Weights of a small transformer language model.
Architecture: LayerNorm before each block, learned positions.
MLP neurons of a small language model. Each row is named by its layer, matrix (up: input weights) and neuron, and shows model dimensions 0-255. Each number is 128 + 24 x the weight over its row's rms, rounded and kept within 0 to 255. Numbers have three digits each.
Before each neuron's rows, "fires on" lists the tokens most often at its 100 highest values on Wikipedia text that the model never trained on.

fires on: "Charles ", "anc", "William ", "enc", "John ", "Franc"
L2.up644:127126090154143157126140115144110133145108097115153163099154121125117167084153170143142104086116177124133123117128141153076087113120148150152113142115143157108136143122094120133102136168156151123121150123149095141104086159117130121145139157131147095117147150125127151119155146145111119136103097127128146108113159105133140098107094127124105145108135109091128090153112109125071127111132119095136094087136092122157156171114142110127120137108132122095115135085133141174162125145152135143107140133154102156154148106164081126117145163103141172150163110173112154137179128173114131132127083169112165109115156122136128124077077156156136102177134149120122082146119136117135123073085136103168111092129144123168093134139089106113135161097121066128129081105140114114128136113148154

fires on: "am ", "an ", "are ", "FA ", "king ", "on "
L4.up251:160149122144109128114160142133127091096146123144127139139120153094123123115108124126128100178101164112119108134143134146122110135112150171125180120113139170114117156118132105118157077121108136142118117163105108155124132098165155141157094116135083090161110149106116135111115173125096084105122117139107138140107101126139178113117136135127127117075133110097154138173177152051146113139102145093096149147149137119100098108105100121153125110163123123149141128100116125135113147072109192133108109108091143086145146141138114178112142150154130165185128144101122130154133142164110098144133153142099126149087154093135124112111120178143117113128141138189092107144177103117174114092187129151148133118169126132121114130161152138117108153129145137139119085104106129155137120120133134

fires on: "s", "\"", "c", "'", "les"
L4.up400:159092078180120120110158164120120123142132092115146120133074089114162130119149100153116151134140134132125139115115127130156095161129156108141154118130132158130131111180091097144137117136086132140162106123116083110124107118160117140140145137109123106157065124148087134161142165106137113142081163157130101126102176102127124132106148126126118130115089149102138142125089162099135095142067093163135107135095100136147133119161110111096150137104111154123099139153101146128075134125179131162170115121123100126105115149142107106128113163129132154121116110157111150153159141135181097103096136123182115140086164127129123099157117113087116104139126126151152152117104120157162123156107114091130168101125081149094100132155148133157099171127105111124170111160120160151149148105124115

fires on: "s ", "es ", "vol", "part ", "and "
L3.up721:155152138132143137118140141079088141162180107157099139129084093140153159100098154103150170111092136117120149163064116150163118133097116126096125083089065125134144143120137108171138159137139105139102118133109084119080106122133127117123182101173141144121139143132139128132109132100135102137150126074118140129140134152141100137123131129179144157146143131117133126129081155119123136123108128145151103097147070100169100113111155097140126122098093173164138154104138122128167142163096107137163160151128099156157118109115110152116143154077152122187113119122129105164123126151132106131139094108118157126120138147087092123124097118168143109135141150139161101108104108132136125111128119129136166076125160139144143183138114076127128172134126159110103138140156130130113102120118107

fires on: "\"", "s", "are ", "is ", "6", "9"
L4.up755:117138140148101107108100124187164152123126097109155086143145126157127100129137150158102144095132162146126171096105130136151154117109144130121109109152125146137145134117142110127147144160085163108167140112127099072146132107157139140138133150117105103131087106144120141135172150133117095156150156137147106141123190135128069161110134122116083166159115139137115177136110134161119135124082145094133112140064133141111103130117111111087144196129074139126166140143121132094097155126118106118120086101095137122127142093127118106132123124107134084132153138083113141119129110132089116121096133176127125126112118134129144113119112135132122142147099101109125155127130130124118107130128119129043156144147148133085113173194095131094116158107159106116144136100102133137148147138191093

fires on: "| ", "by ", "that ", "of ", "– ", ": "
L9.up585:137121149090163151093083131136139087122163066119139118120134078087139111063126164114149107151160147131133046158149135135053116148144100142132154091124138140150128130131137160120123148121106118122122141097150111134124120121127117121160117152110103135119092137134114148123114116152112108179102148117107138107130134177126144091118115101094124159183157056105080124136146159108112126112137116140150140101113148106119120131131085150108085154137138131126131123111152120166124119130111153143109110159127158090114139114134167156109131145155117132158155117174157115121160127129137116140110109154128138141082142139075148108139118143153127116136129084177108134080152113094158120155131135167149127071139148160162118135112139126146144113127141147091093135128103110182100145106132140

fires on: "| ", ":", "or ", "man ", "inj"
L4.up46:115130122167101148157160127119149146126183147096111101102082134135112112135121138079142138148123126129117153106094111131157135151115128113129146160151082145135137132084174101107085146138109088173097164149137125148147111105172138072112092117148125135141130109132080150096118113143133126095162112127142117122162130143140136151136110136123118126137117114126081154110076136158103103111121087125133129145132129123103167123087153103158137142143100120148129114136160112118145135176142153146130166123143173128128113114132086134125137158152070085118115106136158140131105127157072106125148184135124136110086148162135138126073146153183072123155135105165134152118144156156110099147153154140119152085090141136102133131116136178119089103153165122103123122101115135116105106129129185

fires on: ", ", "\" ", "| ", "by ", "since ", "until "
L7.up17:149172128107207132113102150090150128151127139107157180104117100117149097084080097144103107113164101107134115146122119119128144128138106135148085113092102109095143108120160141141145117157111146113141156141161104122112155108166152166108116101127125141092135138131125111135104078114185149157105149141099134105142128134161144076112125127077086103125144110120117107162124140101100149120168086127106138147099136126140081138129171120161129143098153142161114075097135136150146157118131125097116143138140121114100147138147134111149106173121143126140148154150155147129140130165133126081123134169105107134135141113160120099172090158111158100137130119145087124157095117094112159107121146166145151141119143114141169160130180154109158122108100082127092147126161139133144128100160154

fires on: "si", "anc", "sy", "ful", "enc", "fi"
L4.up557:090162091116126100162148108137098126164137148171148141134120134138120127087119096142145113127105073134125099117129119130063133107121098101147121147140145182147135110107168155163144127153087130097142106135150150164108112161123140151127158145116131102162142121157153142120125081147102120130146112072124131103102166114149152080136090104088135126148118138110098120112105124163094129163166143139105126133128120093161171105096144096137102081079135156181143110100113102140162112127119139103129124146123138152141132086192109153112154090139127124103174099126134136145139107131162167117119119154133151101133113167153091103099104112138139134122122128126115143125134128157130125106088183101108121115150122180152124177160147122111140162141102103130110120119142121118076088160125128

fires on: "or ", "and "
L3.up242:138140150142101187102115117134108132106176101096124124100104153121173078152140124099112135127135111134157083127089137093196096137093127098130157125143133102183101167125111126148121156169143103130133077172148090112157151151141155092119124188140147154117157115134113122136119112114158109136173109115097129142160164167137129100128156140127146169156100109114127123142120166134118134134111131115108159144161143108134134120087108114150157101119126130150112148109139104144155112130112156081133131135136135143117153110111080123146124111119116090127161120104135103163123105159055113163106108109121148145130139130117111117110125147136170136144148104126121118109125116123075125132156083092138146080091111168126136164086085118132158141111097185115145134116129160128116160157107126